From a checkpoint of a small transformer trained on Wikipedia: biases, ALiBi.
MLP neurons of a small language model. Each row is named by its layer, matrix (gate and up: input weights) and neuron, and shows model dimensions 394-521. Each number is 500 + 50 x the weight over its row's rms, rounded and kept within 0 to 999. Numbers have three digits each. A neuron's up and down rows have the sign that makes its largest values positive.
A block is one neuron, or neurons of one layer that tend to fire together. Before each block is what it responds to, as a language model described it from the Wikipedia text at the highest values.

Description: Word-piece tokens inside a word, usually a proper name split into pieces, in lists, credits and tables, such as Le-mi-eux, Clo-one-y, Swa-in.
L4.gate355:514503413443499538573528563512554554551489450572552530452433373553584489523437468399459442512508499497557465439483465539576436529492510533553521491566469450522479454484497564487443423626451514485477555402486483476500513543481469492469578504517562607576475498479481501539448516478537515534488471442494555513452470472545544529420546502510495472514494512439518403526508468375428582391550
L4.up355:466515482497446515473463459462451536502572436552485533471547511565487484462557505424457525549459483415404488517401443442592601447540523412488516450521497556452403442503585474509490504480507509501530557472466531507510512539418462526476472424485421525495456421509579452547516458491436565574419524444482404479445591501566515561506514541517500487421406502509471487556496429580467539438566
L4.gate650:472543517445455487431483437411595500466495543508508493382601527442514586561607518559442439572564557440548501543539525525525388592473522528492514560534536466512470549543622513481490505476507439506444493487459530486483580547503421533517626504480486467528426415636513506506477503591542372461489514431453455447442443534405426467472520557498453502447493404472471450512524474541498524535482
L4.up650:643449390590421437501484540523428537499486502555449528582591541538510527399470507395487441517484544534542547454541427592533510525480430546514466463499538530438431466542503520552495450488525446549495512452540517499429489518490495515489570572513440492544488463481482406623454418421525426452501504481496430486592518526528409430460526484460416587513456528518472501467529525441434521484491
L4.gate1060:539534486450449634488519470447504460477574541436434499412532517519474526530392533514533515440501534534528540481532479559551533581502587568544526556528488440473522497554516559454432579463543507532487472600534493408545553538499386457464488451506503487565556535549472570656536557463523513470511488532573504482419488512548483554550492483487511496463458443481446594515519453457475487525576
L4.up1060:498514458378496548594515446438423479506485485433432459532529546524504489524559384476479482484498437539434522521493416542453533533472491544553520524565487475546545502570499434474454461591500450495544527558419510521521454535537480414537567511420486494496503534504513487506477489506467533510416527528535483443536540463495450467439487495462469428412493457509494543504448548465483415441519
L4.gate1228:551544542578555422516456508482598531486503495568475494424555449425472560639582530396572399468513547563507477421607531527525486462556525413523439468426430571520572612510423474469517545445491419588545561514558509426560522543448401522513499557524471466587512602517435464536455486464403518486496413430440518482466494453547514401565490576484530481505615442519492464502510485413490498508559
L4.up1228:509469489471397499500488510405457467423471408483355529480513527442484489508455587465509513543539365532435523455483418604484557445479589546508485445424531479507472452510502533500568499497440466453534555502488546477404478504413491570488496435496477527498486511551570555542592527502502468467524440509527448481542560509525520539499513490524542439558438432457581496504501499507472481514473
L4.gate1362:489462405415496462434501490561445466503559407555473620427599559550457494486458585525535564372445419406507459537414561471528401506500495464579571476504435529514487531581507515428492423497487420600511473496544482552480459503495507407566511478398499415377553496504477596465430645597538475505501570425555497469511524427500501483569542595514480491594511571522512492527492546416519442553508
L4.up1362:515416451419533482437464561514577569530480504499389528554583613426590443387448502432541507563552504493502492437506518550506543501374472532499564526505539517449448504502555511435523468443520464488486448497507555482464464459487453517491606417445573484440381514487517493575500526524538460386488479531378435502490558531484418503507531510505478476516462493463547438518528401377341457478537
L4.gate1394:443521507434468522593520588573455504587531572470451480551565369455473543479442475468536509541456512507528441518492579487588522486524451534504537547466461450513560523428560437545428428431482562572480492438482468587564558513585540457459536527571606463491492512643534525574592510489475471556550596501467505565571574507485492468516532422494484481474491527514463526487499506526441507486540
L4.up1394:485503471447457413531581449427500503583430522573403557578443522489504550460524571487460387490442498619524521495574488514442523500443466547474505502532542531468475502433493573524403534484467562529452499411509508414533448477529498547458462434497426467415538530558522471549505533512468535478550512554528462549484517371485517483624520428444482417509494495493552550547513440537497538497492
L4.gate2134:476495501481603395412426532489433500472535481532548552545515545421503559479529501569494610459548574512471536473520477533571463537423579566416527486523534481525371484470500463439425487538424615506534528492495488559490500417451489491439518406481491450607484645551559424438463491561535565408436437528551448551535482518593562553465425557483556443563479464459523456518565525490525478536395
L4.up2134:476534498509524527539557462508494485531533407487473495438495556459528533593487568550448482527514432530537423513567535446518441465496519528566575488458549514401480430431513605537430425495440508594561511443516504431436454489602467509618527410559442483464481553448416514555431509562473577537439504500443407461487539458576480540615521540498451507505518457495541533464390517516468554527495
L4.gate2302:505549424572491491572523409474567437546550459496533461509491410527492537535520479551490436485462464498453565563506495537545457529556447386513509444456586562482407536500459556493486526572491557566522414448477441440492565519480481588384602531513431558588435478464571497529478568540525527460446508420513586524564425528450545472515414580507520500467515540551529381509463493497578406418491
L4.up2302:491454530497555430619512583607496478483579480499502525513556522543464553644644518558461473483484485458552504488520560558509556535504445474522521492473487441506454455487608544503384557474459381478522552597598429613472529448508485460465504583507518461494457518428512415425460449551504527502496522601517405537566462543447518575487459491533546459463573611480489573562397508378474486469487

Description: Relational adjectives naming a domain or sphere before a noun, such as cultural, social, economic, financial, mental, sexual, often including -al word endings.
L4.gate89:582512476548433536511464531542601456497558499525542620544478462576478460529518576582425544470411427420560488478445534491536486518516530480596525533509482413548532513458559533490386436457519506442471376470466462476556465454532385484513449539542462575523548542518535469595420516428390479535487526431469515565452492586543590542525533568469547405553417414613475501498458548501485585547477
L4.up89:517594542487391510417549443461457484470526434516555486555526511486473534463464541531516483519468513512555414557513503524440427500462514475487448555520454460482519517441595430582338402464461516502517419523632513560508503523571523535516540425401512526523547520458464498549404417490509458468563515374433476473446475580525510426472507547529427454582510458584543485447475614438486563530441
L4.gate809:617546489423498445446530488514598462474492455441420467511520461453554514497421498499474490544386418493465503531497502526454495533510530483518487504503423396508536528488520441521596523495491480509476475535530461574497524398443499534623405422482436542537562499522528516550574537612391535447467600506494562542431391373512532563499437529509459534474488540487443474484557561519495574462464
L4.up809:533584469528392551396453513555435566453490578502481494528446499505600470433427385564506429451436465450529572560574459546513461436423440505545558485540559488532510542478564525522453591425414517589536423469481498572439497512488568545577505446495486576487503483551537555498478489474514416409499454496417530410486521568508511503463472522506551474557422471461443536517520544465526519364559
L4.gate879:526513493469462510539525454590511498435590504559389455473516480546442507429511563415567443473629500563597596509549518618520514447450569478499610485574486517466498475417663577394435422438500524398452497528551550431466517465477459530503503560427461482530435630488592513499530498440440473530560513531480495544519509529573542554496412559527501477542429529485515536422530512556437522456551
L4.up879:455490491480448511444494523524525511518536467539549515504467481535457525366531579558552543540539465489500435507451449512457572401426500534532568579505480497482542551464547488413540527494496505469604504525656445523530474513531473592506650441422509436423521519489499628398524487415443459476448458514464489507484463522536551596538470504572416580509514534495415448502450539425466518562434
L4.gate1093:467601539461509508501485529592453550496443433599566490509477422457459495538516507520492437511460369519464449439512571504526467557473435494490525476490509447561503473523561481379582485559619515524531452481564498495534493499500435460523527430586429487471540525561509576604465534568520557532493477466502456565517581410561515502516495444564443512526510422518433438462498574471532604511516
L4.up1093:475521413387529508529428541532441536489546543560438431460478497496486488448466495449507543462578549488536538576478446550460548405413559495468512487464530525453517415384590526539413502448548504527554544403493551522457474527602472547527528473471433494507466482518435486419514442425392434422490545529533474583514452429636527524442415588464490484568493567601428573485515494509507466522503
L4.gate1785:554575541495470531503500522504509528555582451422430402552455494529521409402553548508562411454472522452512531479532421513525470447587527541497457502561471549376544620489480433476514409489572464513519494495486581587648509591555489531483516400552367497478519504560541414418509487532498426524579452528486571484471480445477500471532456488470532483551454477451541499510525551516509580545543
L4.up1785:503557486431469510577462432436594578471484548498626495475476519625531466574498389605524594613505494507472541564519464484532558573530502505502383482351466505533506489487483627549417483544508471575476524504568431485454437526525530490593476505454539470582517547483411601365496431464461482555495464448541552404402505554525484552481530523478487455448447486511437539569443538530465450466419
L4.gate2436:558579544503605423477568522444533567531497456513581594495543455523577438577415502509524477488474534602500529431526486490520587512514518554501467481455505419512380575523585459458504450464461553501488478546436482452491512471511489614435554427486473496419524464437500474506547511521441481444504526498581551509466493439537579493509534515611426486532582503477548451520550531492502472541416
L4.up2436:520441616421529503491619529524500555460472489569514485566529487482608618495568405389528488460535522493421554418475472452505533499419487506476477527539453547448497563475571520427515447478542521437574480551520536498512548454478498480490519521461505405438480452523545516433489491470478590434543551481582463438522449517599497577498467696478480493412535547483466414494512584441479442438372
L4.gate2595:494531503522397445510558524483521517484518521525561627589577463480420406511422545521500519564568473521436459535519427518546490570443523461448483489542471519509527445505528443603463512569474542587464509520581388554462513444524499540560477493425624438522519566425540487477541460471558450487481652459469511604510532518570401498462490497511598512525492525579498468450565463475469520469547
L4.up2595:521494459526549489476541484514600518591463523526487556492494443525526439435450520482604456482471550413447483430462371485537469470577529522395496448399542525616492454411548459516515516486462534386551569407543432564432499405527527520575584525525432474556391576571509568583536507434507559476534525438491500479511399430573417514546419497505536559574449489530438538472452485526430407520502
L4.gate2632:476576494481505533448596407431557468545539508589481408491528506499516555477582428559527426572538500524569484404507490536523461501502509537521500558591549450508523554519421434479566489518501490484499468504503373478490475483448450517539491359511500499506484447511447523431504527488493464503496555483527489462433475611516426446480473542422552475503548491487467438462399444480547562411566
L4.up2632:492494493459520462512517511458500536500484483445530478399523516451438499389451529419411455522510555486453596444544554498435573493486488450363568559436451532510546473368525461583466478545476561583454527495522495563484431554506523524510524386518449553410492387501495424476541478487438585462587535541582572430467507536460532520386475510573484548534506509531514485538514439517467459529573

Description: Opening quotation marks (mostly ") mid-sentence, before a quoted phrase or title, as in in "minute detail", for "A Stomach Ache", left "General Hospital".
L4.gate6:479549556470515459405435458504508527458340453499503427543525508520420428552507515492476534488600561469491420496531403521511503525520530510538435518533401490479468606447459475440511522573489508531509525441612517493475489504540539411526497480528428516440526519475504512494418471555385564456550474486520530510392511603451479475426499549565516502513418492560484557500496551536491517512476
L4.up6:490473522501493461457474434542513498545503492379588543540403520515465521526438500534526529447519513528560484517529471531471446540586578502486484531586478437485474534467557485442454536511575444550526517467475514556445527518511555480550491498557455495431480469443500574482513396556454479533420437514584543455582531466549447489445550446537520426501436436592446572565566508424452497452507
L4.gate522:539442500516501525448477534490554450567567536544489515559504480532506473529520531480604497400419546524411553589510515462543512552440473539574509501462480498502504620467533459492471430494511435420549478472424464512494548444540462501463573454579401405538518564546517529530485469558420495496451456463535509480534595517394554485506480489502455501498511424507526433526480522460576591528496
L4.up522:413463499576461448479440501442495418430448481499497517399521560495500506493474508433480453504496514591477521485406465526594500602543481497520531538524540425481487543572531416540509621509509576552483486467477446503533554486415526512465537462479346452484556441572574528575587549541517449481580501511455516545472658493459517417455543537514525537473530453520509546496591546514529436447512
L4.gate1247:499544573468456445443405535556496458505527485515518549557536522405459475470539537549475563426544458500524539556474542484610470470539488556513468499523456553432478507555606565487508425556507460564458563472526504465499480475496518488518487516456546508500520493471570558542511487447567545462489344488459445471517501424487446511498544460552453516539535515467454534487457378447514513530494
L4.up1247:534432512552494510504420570510441490541435511448521609563474522472518492532502521512476474484479574566500481458413490502571516525529461374529492503586436534489547444474528410513543539476476493430541491486438535471554492462517424556506418429612483493529506514607488553426474456510435524469534605442456462461527494487503483415446510553476603454546450517540420477516487513503425478557513
L4.gate1376:414597451515503563444501475483492481459459452492569484578506472509527394527482565572454541484611476504455502537537378491473487516482506442497430491543586533540465553512507564543482445496452587516428438480459554317401460473464550498545483541512517498502508517603502508547511473631540578560508512455559488463511487465515512498455516524491474457535585472527445504536560523484463488513449
L4.up1376:402590386588458517515489551417542445494431505525444520559547576472546364495531489438552528501528576485532442619534479537513476548568466423420546378598527490474453520523405500481431480627543498448480440393511524467430506555567425440521470506517506527520465513512433562509536437432614506631384451575452470542510527475523489515458460520612479559525436396480554489362522526506523489514602
L4.gate1405:452491568399482516465491492466479554519441442545469527484534458557538567432570549496460443503488437569533518467511450523531478486509516456609510495508457537538502515420436571516433582430532623456538469498482447415525461549506481525485577601511504470464642446441530550514476577462471538539488522477438567451481570525513426499483554500524463481469412509441360446494600461467397549544493
L4.up1405:497478532573474434564509507469451593482458443500369478521521475484554455533566558568519471588513512587452495551479562467542515495514514480436562520510543550533496445500527520498409539508481496525545488565442488504451461467586475421545541395388424508430530427470457462431452578474515583456474488511495482494484500563505385503463503502449572433381562512463495527517524550588497466548479
L4.gate1621:540616590497557580465509501489593509467508448499486407516515538503481455456533466453436494553482534598501513455469563486476462487462556461530491475538520474467474500545429532491628462448441426498436526491555589558564429454474571474547517541534417511513477548455421516520463604497574481428424466542517511555519533434426458534523528492453443539536445480479509521463537488507459569465524
L4.up1621:483511498447436640524565579511485488503494448487437535493452522489545497438511461561528526523530509554457508463373454573432484443488541492508452507572481550466496581523508494564413464395469640539535588397542378538465468483562472538526517490535494472573497486481537509559461581529455546463518448377524539567482452482477482469493436445549474507454452492538494540507506467557467517534575
L4.gate2423:438535450515466449517514441451502443514346516503427445460435472353468426519470526486515506441503453571475450501572470492490524606509495499420538545529566497528506459480568450505576365402426517558505479548465480452503499509460438548470496478498404452402524464518587437571533521436560434428430549355502561463515568522569465444490511525470608448477522482457494504439542428543513486536480
L4.up2423:520508493499423473459515548426564483417440476447475558545611511407501450422454499535569448471472496523565495563496501611530484509525456460455473429459522512438535526494498470483484440537578474513419589416579516510533410417504489428528421418527533529484512450465605462554534470530548501586476495510585424391480526479453586585492567550452539455463499503541425507488488439518571462564465
L4.gate2444:408536453542480438547394493546421521413447504502483513538452503479527565560535519610502550499508560650598497379520459540516473443474454449531503477518492526481463426520484478451323458415516522580466576493432555484436516439510471486531496538421432490506462537445585486545396486535463500408500522497487478544518516550437542383539452473553447437576505486573540581614531500523538552495447
L4.up2444:512486542574565576462422424538490528513524388501465438488460535495570485512515518427422503501522511465475513464407439433524477419479413498573455544543480496429484541460528538509516451439501568579518537360540555450470537495496532451461490489440511480523572461518469520553559570555427556510538480525442441590486412569556511415484476530423530469514480485459502440496503554556475462497436

Description: Fires on a word-start "re"/"Re" piece split from the rest of the word, as in re-trieval, Re-generation, re-counts; occasionally other initial fragments or short words.
L6.gate947:426482483483436473476565403533497505503444516499438496504491492460508469439498426483481483435509431442532472454493462418481500572527541431588578396443530462536496407535505498513442516451472472458483575505524488502452575481543471515616461423494592457539433610529566509525388468388556478465489540498612613468523511442435485499519483558527563547505504440514488492493609483481451515521547
L6.up947:477504490463515524460562546519492480531491445499563544468494479522475426530463460445525515487514487476465430463570489483558522556534479506543576441533483466432488542500603528510475410538475512437495590464492538532518551474600419437520446437579491399539414484455530553488428530406471494439545569488515472481526483457449528448576625552501473523449519504390537607524502475480533570493487

Description: Adjectives, or their final suffix pieces (-ic, -al, -istic, -graphic), that qualify a following noun, e.g. clinical, financial, geological; also score pieces in sports tables.
L6.gate2372:491497472536574449454446470511498556526429571504482553579495506477488456431397498530463466540555430457548505488544466462522480501531443486499488491443429498481464472425482496471457573443439449573481508479368519505550549496582456397492411500511417492450462508516537473567487437478394492568530536549505521507574559528465477524506482607436548494442527483506560508448533526537451483397499
L6.up2372:511415464500397540521439529471472598492554515513556549591424477431465453508442551502489502474487455420587440492498501519522524500451505514503525431477402436548438467480507580574393466556558374483579599474501557505510441499493542511492594471512487482523569474469502585580462496457423560517510477593574454503580501539498487472411409567582538583443522441447513437526482555448523499457471

Description: Modifier tokens inside multiword names and noun phrases, chiefly adjectives like political, social, National, Civil and possessive 's as in women's movement, People's Choice.
L3.gate59:462551545510587468433460513504503552565582603536556418464411434487464475547461463480449423463431433520475573597402554442432453507523500516501539477473501499465454557536511521476529506513508537587417551566603482491487544498449461564507493493536455425587446510545506458466497492441435562579472450506627469542533513441550428448597485535478437507441500446477478503492531480422556479536508
L3.up59:491532539540443474538506423518505542484492456479472509597501509479461537494503504504543496568586486515539493491490523547505565516463549494604496570523526452532512508467572465443490597426537483488522446540418606481481496501455527475443483510518441571361463508559483551436498495436508525441510464544578510498497454400497540534520397566545512527460513437596442466471506567458503422575463
L3.gate576:485554446436516452489470518453576459522548514488464498557528524521555554493574539524495610454423376455493552521385396468417560555509546499531537540489417451520466501455534490545515535458522524568450475452535565445534535560595404515509482485427408452529542468465509521598554523412454530417479474423546509511444529501552405506512502419535475518420557418516512491521514519452561533428469
L3.up576:435568421482505479469462539565511516539539478435467519575458446497552437438421568458560539496512497536441421570501521474480506599473669566525463535477446522570433594484587531544542542532527477476501469429486525526525541506532485558409431485363508572504492527572528471521507463482533516494509444459505503462545589548595537472552449479519547465545544540530466381603599435466528526459564
L3.gate822:441572523518477526525547490418506507491508592489516514506518565520425556466593505458532567489452505486460535503442487462459459487514518566486508465531515534428564469514509520459480410530595463563494543455538520518471493479534525410447582500569576465464493487517532508483473403446364482466468525534459592551515483578490425442541462503520458510569467554410543445585487393409477508538459
L3.up822:441516453540544484420531539467433482576559522533625486469590546440580588550543465487570562518459511450496543438519494399526544485499495521463474574573448574456490438446540532567492495461627506399402482444475526487461449436500429541503484527562428523559507516573488519421501470617489524443515514500497551410491542464560554385480507532529502471530445579512474446512466505457430499599475
L3.gate1060:534528538529512596551477512427542567451567495508500619564536516515542530525493523581478467485467428479555492449490470478515452457520527509452459618451491484448446452409513575452498537569522560575507470536560455495552480416582469565507468437448399541426526438439465523516554578500475515405409616607448539459502485455578450512532472462406420521478571458433398469495566497475536513471455
L3.up1060:485572528548487459480485491549468602538488472463472531477414601543566522521584456469414486557521506517508556473538527543517400525468509505483519582518511469561446483466471537447500568511515531518505533508550505558454592447494566385566550508405484414536589466492484524545521533446446527457514507527558532538550578441499401430556587444557463535448436461495450539603464539487490482416448
L3.gate1653:495485482504505502525440545551486581541499509496514507475492497462604571445500491544415433510502500588512505440504443366474518467472484441582519530583590523522575487366458490577546484438365504460488540532455508577472452469468477483595497541344501506543479482527511455474519558423495441397531420456510462411508550549459520531545516539493438460560537472480619536459479543572506521498599
L3.up1653:505536530509565509492502565548479480572504534536496432522488544505465575453485476449482532550508418408488484548503483555442435464513529558521601501544553483465566433487520550521431460487422559500491482547467540441477418452415439386547529460471549580462515506487563521474572537424525584564541666448518587422525465460535574535494533515507525484608518551651474541444560474453543481620467
L3.gate2211:520506470501481432529607496504385388474556463551582456525451459563552493495510431510523525461585518441459451482591496514558601448473495432512523535528515502532524507476364480436417485513498513556552631527461616482490507558567555574503449536524476458558534501528478504461478470576456478450520505568426505529508502560470515424516431561484476443512474568405508458616543480541462526514514
L3.up2211:520550332520492358545449456563454525558482513510440463503563491452462566576521547496452480448475457507566458500556535520500552542493462479461439489443530545534543475462448496521420498480619614461556547456459454577509592533464543435403472494442443568441515526617557600467489612483525422439526421451481529485506434466462461512407465435433516526505574474516458518502547496500491523501455
L3.gate2572:436614537487514498561518470569549460421586521397409497526531412516556620477528510499501390502476545385490592533476445459529496533476587565529538532542527467523409573517576527485522501545520524444529456496536521428555535494552420439589486561456491496506513478542605417549496496513451407431446560536550458496481485428566450509471517334442468537471522382630512441463514541525553512460561
L3.up2572:459552501534592481540504458519464560471443514514457521518451480524457522444520438531472548479495541545449510481492355442480485522463422460514513552475454510428488453488502454431418527492485489554501538508448550507384355515498470555426458459530458449487495541480564464441541513470469510516533592457469521533518491491494487415387468476474536521498440451575514500503594543403481458586420
L3.gate2623:524517393497483449499486418506438471499493461454394564508522356541575525451463477545482556460459506447474508538552464494557522556534520574456515465477555392485470562462624445474551478587514421586521450538565542536480503460403465529525456562498515516519508527498431467538495461588490489527415539472527448564527498513490627490472515489503475526463508502488486448492478463529480496499435
L3.up2623:428513608535618433487531470486513463507562470611484493508535531481564486459456524423487429466495401608488434533530612417438464490385526524377547487509650491506526531493492529539446576496542441473518597570500511504497515496479473504376489516443424475574512526487520451456469525464429451483475552582530462549526512495539504527558453521438530495489546462531515505509478424471357495485552

Description: Second piece of a word split right after a short opening piece like He, H, Me or Sa, mostly names and headings (He|ar|ing, Ha|im, Sta|in|ed).
L3.gate119:554559609412463473531510543603439531463339472444511538486520553493565584473453391523575518579520541505468472542416477466508512472532541555544501524498477477493434551489575462513502463584549464446501489499478429485528522433516541449437451469501514466580546443502522508479446519509471349461487554535473544516448438490463452538503428464531533520378488460502419451580547471535497605463453
L3.up119:492513480460559447475501532562512445488592536557545578450582452406597551548459484506467482440524512464456596557421461528523456507426416530468540556465510573528441495561538492550501508498407494476511428410454584457471440524543438540467401565492439594560605458508437539642453494471516477535460558468469523516479393531524471591477570478552491471425473522529578544506491596487489452416552
L3.gate292:467608453441454512461525590486490516613495595510520570546489524536542506450516454459436485505538478528503473412509510464602431538514386556594528509431533524496424512473479464614508568510546510484483498483392607566476405493487438509554505437550437461477531531590448394449464483508579493414493635550431491588546540519656534488479467515454526477461443556481461582523514443516472559494454
L3.up292:544542435483509451553479518528466482460485470471532543433506546498566508457573506515470408478570560594504472472455516539476544488502556439547507464462492495511455572391476446569619503358535606480557466586431452581494489524539529490470406447503598568462461530421527499639445505474542463453487513501527444435484474483563451402521608545530469500553477586455505575515458530428475559494503
L3.gate301:583549545537457547496506578466501574574437455523504441529526382518541528510513489433596436499422461462442519377411416541458570444527505512549461509550535516404480495533459371531391429462636568481413480516407524507535488548458470479516574450519389530488390520526544478562502475462550519469540462535525590550395581528468431554441533534413453478513556474558475432501506477440483565546593
L3.up301:468468532523588504547545587482578438561584504477510544486593419565474436580555539471489494554540477497355476503502562588488467446554461451493557457519528533458529473515468543486574482515555529599516473507506465483440473463466570455417450503536517476616438484470541456508495491525484491485417428492595519516474448488498531464555487467520480480510500374427508490543537492437527517500525
L3.gate658:453511427557499522470468520483502538450464432438530528537497555536506539563608394532481492441493491495458494484393528500498427490439410520566438468485517578503523456480493597533494542484479459539555555538441589543439492530589524569517500484444500592539441588568545575494475548506530519467448430477470446503478428422554523470458452542523536477471540392499531543452526444419507472488525
L3.up658:481573444543507525543479427542434424524650454531516511520477467599452433499465565494444521504472548430426577496537516438538507435539569496634469591550476499624553507493435503569540538515443443581458554514451531528577451476528524522467571449475533465454423523467449519581527530527507493549545449473446527480582401492506531508580528504531496362439513456510509463472636525511491512524582
L3.gate815:511441494550459557518427552560521474465530442428501481506577423494542508578516383623433475426524407482612525498507505423516495519519438511530490401540524546462533396472502521601471519477570531430482584550450555506492490554545500508452524549503515460455569552570560576507487475471469562496472533459545523547454504524458541535501473566510500467559449460453477468403548504412495543426417
L3.up815:467542508559579537526492446471519528468480497468523471501390469505529654459518495512525557491525545520430456536537604546470519525560502466512521540545528535459434546464477504459598562440440574472542598502467526561448469482584441506479554418422500490456526539464460554507602516494428505497461470565488528567473540496511564383516456512523458537452473482491445423454547467510458450478464
L3.gate1260:546501509438564500570598526534514489567520511484577522448428427499401484586509547539414528502518545509419527467415548482537489555525548446532568479410510433457411489425437473520446508626571485457573528486481593505442558462579519507527488418435483458486535593555460546569476401528458449488537408439571500374442504544552574490508457518452479480546383396486512424549498512510524480537577
L3.up1260:520503386519557412488487402490453503499591590549497478571529374478488504517488491491449577571490544468481544498488503496623467531551497600526519528399550419504547563465531464421461469447514469576573573549477534506450520511589426559463381468491503537491436391503446520501557510414525487487523468500513547532493474503541428543479501544511517437456424384549419446571528505396514451534467
L3.gate1784:485463565366529506483515620440455546490502492545502541483521482495540457591561526595452430483493533504475411531510539566475495530567495463472470539465591487540537525494492565486442518507469545606452516494551487456474430511456471452478455424429472523416492473513475515484530490515459509456578523387534448499565520376541498504460465436613570525536459512454564531538597481453554423603504
L3.up1784:530457530427555524472473523469476574460448450567566620494567494516486477495614493516429450514515492497498537400495523575484512515505590477539469483490512457512471479381480436490521533509552500599411547512591630520424439539531399545452443529466475592553526490540493548511485568530491481507492426506486606537535602547496469380458536527559633510460496480515537464580543506475519517514511
L3.gate2340:483538582492411572475454558550531482517507487477525559587498438512453549533543494467454471416517480558455496604523516502508400566505496499418611469491506546479437410461529578388575503514463596504453585485497503564509412531505446558544491370597433487537468534518565528456517486573462523438467550498528541473557404462559523490513546555495499484525438411570430450597483467462500419534522
L3.up2340:512549627511412536508491626588488526550498565442502554471606496510457597458495495519514509481529479504434533497435453515434455565475481548558508520551508541497497505453407504455458481529437484469480631434581484620517445486530490554539521469498501488483512489477425496422435514552411563471455569469478534458454485425485572482487544486499530544512397464527498488429484407489486494515520

Description: Mostly the word-initial prefix re- (recounts, re-opened, remade, re-release), especially about media releases; also opening quotes before episode titles and words like film, series.
L3.gate445:482517464519478489463471500503456447470553506637476536447519533526465432511549487568526487488504455507413470510566444451474531493603465517557464536484457458401493503529470488548424536600464535465611507452524419480410594454566514440514567536546416434505506430383517448483431476458561443552496524482514500407556518426484492529484489466475431440501456422513577489502528469492498460515448
L3.up445:568458499451493524452453532527486479458488448550499496430558480506463483575539487515429577480492499542420481528474553497491575448560529512481628445481483546418453466471522526437514554510460590454577443439401470538426536494458490585447472412559524484505540501445462435548456485568451557504459436359465536471544474512516540541462532414513495463455498469590525516405440541506479514535519
L3.gate566:497440482504408462503566489490535434480526475526443553498543568473510474483560495469403595443562531500478442537556525510601549509487439521478501473486432539438570468555465528543560447425495568417424534469476557516379473504540460476378548541465430491409497570501533535581516542542543536499444466567503446471472581517478446483502459455465491546507563497474494525455426572461397466476478
L3.up566:380435450562511590523471552470475490546477479454433582413567452529505527423536524493506496549358424544565573483506497549541477499448438477468513518526473510544521531503522539497438483574539444484554388477504507506434525491566438507482460501544404575450511485435483526552554469571493508489441417564523491487476422503463532497632541459477472492497473503551419517489470501479474552602495
L3.gate581:371490519527592530467514562502456477551536526446499477472454415506463426381498432539437459455455499630464453498477542540511506494527462540502528550599524502462530528497419596471530488434495478521547497534551586465527567471494545495412539574490426473519532484514476523455477476476452445542487474546539536541439496506551448521473465578477503418510539414449553565451547421545479525422421
L3.up581:577534528523498521422496549407451568407490462461597508543586471460486435513468488482510490515464487451527455455533493555489460510577479516428465457530513557495477527500580441446552441553487437503499494418416449439522485536536519545529414421512394425465435474420437560430535432496518532449529529480532463492525430560531534358546532533479519495507620540458482527512540508512484460422516
L3.gate653:503515540440522458604442564505597443531489465588422490632426577459525463520547510617548498582452512568492544489431448497461575521556442495583455504538544365522477477516533449514524462549456523508541598482532373542405511468462429436566494471497511373508543525480589392519472487501481495545573473568624500554595434541560472490435607475541502540458564478526533504532455540522507525474512
L3.up653:532503468584387448469478506454442453546484499550530551437497479510474497462424458528565437508497466508558517460623461543529451381601491558407518531534490496465487529421489466479474465547550458411494507420597542499552493511463353507496550559475573567532549516486480530508450385559399403530541550437572568535493600515560510562501541614501459441529447522547520542526490603526488529428417
L3.gate1551:518484581449476419562536575474559446547382463524510509489405550492570443502407565336536400532489525539516452512541547533484494531497493414608527598461502496553635562458420496467540526537520492457553562361515509550479513472489481495498402501435518506402544533531441479621487487428488451493501503528393477479534501535471499463438526546547452495548510515520530532485508582531559577589556
L3.up1551:503461536529500516477609520460492516512511455580531493471471509463591555602508565426514568538567492465517550576472542593517532514437544509447524423559449416471534539455547440517516414410506450467509568448480544451495493509522566534494515492511501495511520502534543375460385507562643449516511462497499553462504547539478447404568443488458539479489471431530515501533434520558548485502477
L3.gate1607:568448492406459486478515456561514507392406520390561614442541535436468466432525503510475506453510410501544486521451614490558433479539551464464545452459600485376510613469451531512521558374470600542463478545511537516492534376538493520482473464518525470550529366500545429516478494487531520533543526444508437464551576450526497438514456491509446375511461463522573482502447443512509550441477
L3.up1607:488566528504488443560463436418519492453474627540511501451469567519576586491571509567539443553575495477507542531565541475473474491461447511535551519441517521500423514516557511435494470439528609532505454482571504552431518412552529480424516521472550483529519404496583417564511550448483460487450521458497599522509448512569581491515477414470545430517439480520583484478495434485548500462436
L3.gate2495:529524509402514458524600484503428528662576592517494505491484616434559494460525558534563541456530474532441468509477463461532529474563483487455555471559539518463492598562462467505479540550517584474478429466491519432466467499521475468467454415628487497528498549501499477486482515535457507457417484463504452612467530406527496465541452450453517501475528494541516433570447461405465532470539
L3.up2495:554512475487491557442467469471513571518502436532525502516439521537464482553556495472555458576572539477477536508445523505509359507525583504550459471580475469456550443454455449503482462489471488536559498500464500448506480523515439500399504527534415561460573486516548514502550510446531528516568462422489447383516594541446433494449478579544468456502555388509534487437517473483485518547448
L3.gate2545:493471602584453518514488451576510488516534486529505572450566492587608491507366576561485467556484560554452486467563499423525572481520542567459539505470490491518554505589555474517409443553516462541511527532446414444472508495474423475515488510471627554411595459565510483483535617487456483510529425442448423397484488490511528531453478448474448488600407509517361478526549542508484546489519
L3.up2545:373477503580480474467475424423500498507427428450523524512436483425494433499540502432548456504516477497555516544535460440485529469467609502472513501379484450530437541481484419533459454471525502435533484455544413428461530505466528467499488510507428454441473536428488475483538475446520457543580571527539500391491544467535528449586503482541535473463525475475441496503533524421550504493596